{"num_hidden_layers": 19, "num_attention_heads": 8, "head_dim": 32, "intermediate_size": 704, "norm": "rmsnorm", "rope_fraction": 1.0, "attn_scale": 0.177, "init_std_qkv": 0.0312, "optimizer": "muon_variant", "decay_fraction": 0.771, "decay_shape": "sqrt", "batch_tokens": [32768, 65536, 131072, 262144], "max_steps": 6182}
MLP neurons of a small language model. Each row is named by its layer, matrix (gate and up: input weights) and neuron, and shows model dimensions 16-207. Each number is 128 + 32 x the weight over its row's rms, rounded and kept within 0 to 255. Numbers have three digits each. A neuron's up and down rows have the sign that makes its largest values positive.
After each neuron's rows, "fires in" lists the words (lower case) most often at its 100 highest values on Wikipedia text that the model never trained on.

L10.gate489:081099183156098148153131154121156078122138120136119137125145137099097115064149141076133134093141169183108103175124154137112148087135112152096110145157109135188158137110138097146137121125071127070150095110131168125134127112068080181149164127191159103100117122158111193090106144165119113144168155135113174146087123104189147125169134136157160146128151096141129103112111127142203063145188166072128133188165177193098099080163114064071120067078182156160129174035100098135082108082150145089149183119170063172144114147110117173192079163130087109147145133163115128132097084162195122074
L10.up489:111131169156095107115114161113135110090100142120129170088145116103157147067152189109197095110121188132158130147111174138083161121134118130090117153136091109141168141128129124081110164167072049138218165067158163146127106081097149140163104157096170130091098081134054149125092182104132095137108161130125171143131127049177131120104103090180180127076141159144183093114111056167159077114095120140119125146201121172101123105113124104164128128169144181142121102095078162113104137135202145126128126090136158170107152219131124148120123120121112133147140098106172166129103097114147172199
fires in: "also", "not", "most", "more", "originally", "best"

L9.gate556:104124147140148122087161121116147168163075155145171109103145134096107083126116106158109090107133147133056165118145164124134093188125185153122083132120172129183104199108129114174138104127095255093166131160151155136147094137097111132150102147128158140143129121118187089166091076093151136101130131112182133094154160095149164141092130122084177094127118115124101089136148137158149123152090048133134084099085087137096095175119118068069143094171168092127102146081055189074157158146129175175183162113138076071160160114123158087134137122141120071063132127172145145101141171069070138039
L9.up556:166146106070151139132180119057160112138128167139142074121105065091149114145183144133137154123092162157115119131105122133141112125076103123121116093111176090092145117106121129150184139125090182103124106140159070069164058128106088138195102160160089131084191069122157094135165111114126116089114148146086122125077124175122123099133087098141134155155152143104171102179112120142192079146152111115118125157125146130064134123087155103118104125130089087043143125171074120151144144135114177184184124134176119095221185053202116113125149119087131119122159086106129110167115120121114075130
fires in: "to", "with", "of"

L6.gate32:145169128101118130049084168153186154126108157096110150191147164126165041155155160135096148116176122148163103129173152118131073171080101119090144198102108178145110127077181141124134171105071122152110129084110117136117152140099075133081124114150108063118164089099093163112121113176141115127177144228149140114127135154177166122168092091085085114145146152093089143112111211149111124079133124123124178161172074172148150156116151117145139060112127161059121085116107103104141100117078163167167116134141048173128154087163123116143174137236088153127130150118125166152098156152115158132
L6.up32:133140114165182147101170119116114121144133064082166088104149092098050093126124121136102141159071133097125082138164105116115079111106118111147126119153102046155177114141113113152141177155149133131113100129134144096131141093104101085117162147112080098087166111158152166100155154137102096096139147146099115157065128158091069123141055163098098141152074081119130106149119144093084177140073091077125140119151166127104121144111166201155124188080165132107078153086149122103144173051117105115137070087134166150176133092144136151114117090143087097123082109151126128140110186164091108144
fires in: "album", "band", "film", "game"

L7.gate361:099110119169109171075141115124127128091178127139184151118072116139102188153141139118097062102094124147068163148149119048152098123094114140114125089157173151122141152142154117159115135140112125156191137166155134107131149183150138138153106112087170131117089076102114128113141106149118160146104103123105132106139112151106123155120173137213129109149131184078127093105082122201156100175152128157120058133128116176156128089092068161136146084127149044115122172129102136132117125086151095109146122185220124135147126109167099111184106170098135183113156121157151154129082132212116087103
L7.up361:153180068143118154106110140124164112143107122143147097102162090142147129108120175099136170130121110111148135091127120106122104181138080076133110126149165134086112166057147106115121102147164103082124122183095052134138128159112187145118111099116154147136151146119131099109115140179158074131179127112085130182151074088102102105122083128104112110076116081129131048118087112148142119073157076097195092140112099132150154144146112175144110187081165151094099118086097125134167059105142175145140117139157080148038153104091102113115203152147110088174161173045142148104133143094103056121
fires in: "to", "by", "with", "for", "like", "as"

L5.gate31:144107094109153164135138146171169146136094107156138175122127075155170142105099044145155097109099143125134107071084088118163127136172103134146124173125159192154134097148180138127122166165108160131194123138107150154148160082162082116150133154127158119195115074125068092174115143158052082121172155110133177145139145132135149086093084118128151121168144153114161122137149102123154112154075160059127103111186182136140105139210159126179126133146069095134122104174147168088119151145176182108127125085165117131108148180136105165142135116109182131195152105077145147174162127129129137154
L5.up31:123189123096178123067159139151127126157156140109088151156145106068132119058077125116117157109097117140151132174135163152090122159080117086082127141123095096075121105150124175126137078096132118111112131152048129148065223075078123144166137070149122121115102136093100160117079054135156138114132117112122148106144149106108147110151094132101138202125125115105093102148159115109149153146126143153143070172075151157199125082103093133112111132098158151138149179061136080098101151102104148102123122109083141124123166120009137140147231148101129092155142127197108106134169112164179112113
fires in: "but", "chinese", "and", "that", "peak", "negative"

L5.gate634:135083133049068105157107149147158133117120035193148176111148123151122110132149132113161149167117114100107133155109148078130120149116132156141105119151133118129138143117124140119139167077095162102103147130143085108133133144163118148090107164152160134164165084196091109151131116084074135131159117101116152124180150122130104114151117136096106142170160190139180102113163185086131102121212117144091098130111179147151126154122131144081142139184079127100147078173120137130151111098135170152107139109140139182122170082134236124153145136134076136152097168195056053081162134126173165102
L5.up634:175098156113121141129125089144208150140150156071108187164092123119214153140121110103113150083127149000173165098121141131179078088142111108123125136164146049114189110126149145123048141110128097104169151081127145086185155130151131131149174145124136138086117143149141125083186140173151116142092107127158095108123126114151113118126120105098149187130182162102121116102143110131125095134153143137170198083174117112070074173169097154143137139158149174222114133068089134150131105157122159090146073128149080132182177093133153105140126139119126163149138142132157120108132176188111132116
fires in: "when", "through", "if", "whose", "while", "wife"

L9.gate101:102158127137124184112162129114095089067104134108140115115132133070164108135129120137170104148113100111154186032101114111131058099104108168130173174147150104140122141114202174179173093042135142166130142146125171153125188142121120100099111075191110144114113120151147131094093114188112108143092130167133121075163154141139101105158123168088145132138145151107133041119109143110125138137079090130169101101067188109143164078130137189113095118103160182100146139103159125132122125159079125101113126150091069118163151121111084092106129067159135190132199083154143159076132138120141193110
L9.up101:138154126108147177121151209104097123128168126126147078122180163113128048107110122083125107126113148113181123125121159127120117120101123118117142209095190088149090124125214163150093077107113082153130095126070097147074130131115097116063109077199114103053110096128037097088132132196091147124128187181136167126142125137126117145133089179122127114085169101107143101129134111125099146169102152092171155098123191129112130119143151137161121148091142154075136112145139126157088138164067121163129114149128140160116133145100083070163111052202121133128168081165171143093154176077132144127
fires in: "film", "series", "album", "song", "book"

L8.gate685:158099100091151173177136137138145057144084083113162126098151142165131117103177193117110074126141133087080147124056074153150168138115163118114124128178102100081058108146094228117105175115085132140168111147147116114130079123124145174157123171133145101197166066095134137151168158108112150123103130144165128152142153173112160130168110157066156145075125120157089138154143132196200171169141107102128135112124141081148135119137150098094160142135127099131133098159157136140158133082071169118198098061131125167164111156105171102133188091136170157121140148144189114126111143148163094140
L8.up685:169102087097158152091095113084159114117144083103113080128149176139183110138123091120130111091135170109161150141098171133171122162041135104075136105118148107122140202093156163148065125101104112140135122139124147078104128136113164144080154147093111098125122189159124061083128083096125135114114129120115117174100153110142162151157105124129115121093133141135144096123110138159100099152206159200148167112171075115113164187137103108088185090164140160114153110164139184051143115151129111085145126163135113139048061187137154103147105099126083079145104096153176089156142135125141124141
fires in: "she", "when", "that", "whose", "whether", "however"

L2.gate523:094148093115133140141180108097164146142134171069119142138138140127095113116127043101151114137148073136099143069109158154143139132055153077161123154128017069125161102143140106036119169161145178095181104132131103098193118160183078204109123142152153083114140120095156117135113096100107119129185125117091132143138129131146148131142085087134081121108106160077105153142085082102169110167120050165188092070100136136123076152198101226125154168126121155126080112103189092161091116128114175153109067113134087126051135107114156127130141110186127021128149142125121151114121134136157141115
L2.up523:124167078133066150131190124172131186142133140087144083104046112127156066131102118109120138130058099125170173109137100156148163153075152092159199105112094094113101120156144103122080145142156179172089114111157104094219143178161114119113177164115160106123122131144141136144153110140128109136139102091103111119171094210168119164148126097186127143096090149151062092102143128097151140163141142133148152113200158168166055153159095205138114133066083145107054096132183123138146123109097156144125120145129165129103120129125204114070180156208179180136141128117166123131176162101098159053
fires in: "they", "their", "have", "has"

L11.gate641:095149109130179154146146119156064120094130125156146147052140160128161092114164114199149196166146118114166122113102144127055081137134113110113140173128158108094145112089115145142125102108131148194091142096107137130080113079066156150094101141173173079141070144076140144143120114196110077157102200126164074156124113129158111087118045100152126073125104158119162135162128134093135183171129102152179108066144156128137173068136135145103108111093120112089168082174106201136116121178170164102140120127094117098135126133157070107108131078163065093091146165134160171110133060175089140091
L11.up641:117106133186127171134124135183146149024144197127114105095108130116068218100158120147098170098150095119133125117145130140126171141089151111178150076166127120108163093145105145156123171143122134196142216107132198116143118097123158140090167083130140148169132103099120138117145083111120107215089188134138198168112065153149129156144132122139179135078121061106115141112154102170144119196121110081141146106165115200127128087141175138142083071157110147141137170110184174160122158115081107120138156082137162112092100110154089099144159113143092129141138173207123158139116125110141172107
fires in: "film", "him", "also", "only", "series", "book"

L9.gate110:123069146112113162157165183142125158130140151112177092162115117093116142147083056131132128129158147155119134137128126113100138135048112170110133116049148122134102210188121161126110118114131165110158133135101131122103131187171077150136090137086096198111113120167176069076185071125052133122123136120085118100149105077089209131100120142134131102128072114173147128179119100140136137125139133119134109081164127058112104128136110148101102066181180138156090150134149142104109125136110157097129131117124203128124148090137187118131121118183115107090074191152154112153142215064172104110
L9.up110:142093205192100138136165098123137136132175114197101203107137122147137118138106109113152138122116063128113168100201173154124148107126129098115155137112146094129104176098147101094121106153188118123133176133107208056107142138138096148127125197154128126113091109171141145158170101123062160141094160083090091106164115147157099144121098169120133096081106147056074148100093096123132128125100124060196096103112143156119161139149104131086118189134140139139127138164169072183149163203072157136103063147107143112089087116103163140105178145159114102064104172116116118082143132115104157086
fires in: "they", "two", "their", "three"

L7.gate446:075134133110161178077152099145137145085171156135117124093166153199163138136101077130091099135061128205099132066123104093158085156145147145106165133113155122160104150117227073146152144123141153098202166111138192103120156138102123108149101092078121066144111092102123159132159165153114131148126093199126084081143113164089124132131076137095172148069113163106145132137101088124149138157165126099166100157096141141084112147182124116181118154141168108116165126153062203150138076114112091119151090125112097118141097087135106131119082176119085122171118089167164127113145141075114138097
L7.up446:121088136113138164141189160164146106065146149125241137192141112164103197142154135128158109128071106125112109086191209045168129146101132113099168095135153149161087087116105125136169144130181142168138145114161060130108076095124113086106109128106145148149168094130154058169143160101149162123145091106161086107111098114125090113124202079115121119117149138116154121132120123104147093131122121138125093141101069169103125121147130145115148177139168071128147122135130131127146131166155189166193159142170119128058146088080080082127142165097089140137149118135160164171126127116040136116
fires in: "by", "to", "like", "of"

L13.gate631:192093126095105147104139148112169073139065189161161122098162135114119128184097070172147130105138111126115157134164129127117087114060129112135155089144104143173171136158127160057115109126150148152028088122129071120123160126106085146135097171104129116172149136062137059172077207123066100129167190149138074155148138094126154090113121134076136139082136155167077140131090080130122116090135124139120084183109166145182146113174161146141122093167120155132112130049100138111169141133129099119123126140143116119092152128118132071121159167189152124153029128161166077104113147090110165123
L13.up631:122153137210077152104138143092146106143158112157152122134124146178081113127131096110134093093124133062129137159127202120165180153151152175154130117152118163196105122129117187165124151136097126199170124126113107155108118212134097080152085131102127143122168104139189124139062145127210145098168151108189117159131168095139163120079090161104151168103138074107142083171079126172116202093138188148169198146052182126097098172125187096125083121119062102104129130182096139119113133155074125152098101110122164158171165149117075096155143164182144171150068122091127079152161159118111118106
fires in: "had", "in", "have", "of", "has"

L15.gate2:088159137121116120125125152185139121096152124064149029074163141155108111140081061154124166189158129076084172158090154096146078133093142156093109112104171095108129105178159179126111142102157125118099108137125073176118146174122126170075081157112134132143108159146160074173179108128167129146121124095088093071165172119053142114110166181105097167108154136109104119142099119104103086129092102160146101158177183124189148117142114177115025101110084153094138097138111151166138151109148122121066161150119101156111122135158081130082153112122187028110104109111110121154147166080132118108
L15.up2:108125098104163086193133074150066134088170138144139073148151114114107094151129154143136110101144199079113127103123111124121116137050102147163120097175125094117124146109140156095057125110157084158133155109100189107104123155171157188139128149143188120165197171062110071093135087091111060122112113130110139082163104069114113115098080142093130131134197099099128150161095078171101114120128112169107121121087137108143151113147150107107125107155092092162142149144127114110156147093130086111117125161128115134098131151122061109096159117174197158145068103120167102127166230101151164142
fires in: "and", "in", "included", "of", "include", "would"

L7.gate76:193100095157094220064145140135121089143123144105125129170117164131128141152163084150125140090072068161134114096092141102123138167120106121144102158167089110179222097079177188162057105125136094111161122074182133092089093133129165126105142119106141142153117091136115082156109122067149058148142117133181191124154172131121149153159135098190140127190147152110158050121134149168144121117081150144146134094107145112144185105131204129127160162153180130015145150093129097101122155137186150139061151132089137179157123134151141088119174079130104104163147129183119145131134134136120140147
L7.up76:113139087096109156105161152169096159079118148144139104138073057094113158109144169106137163178064137146102157097118144150044176151124136102091097122138084098072129113096146156102130107123134124147163128162167088142085099167127168096115154095133100113136057114081140114162157090080153174128148109125123168120113158084144121128144113055127075150151108130072132131171118052119123081188154114176135141135136144119100074140153140095078114132093124143095175099086112132096181131125088149123177108086087111183141136163077144101153192116050072131110150054150091127155110140140122156104
fires in: "how", "where", "number", "however", "which", "only"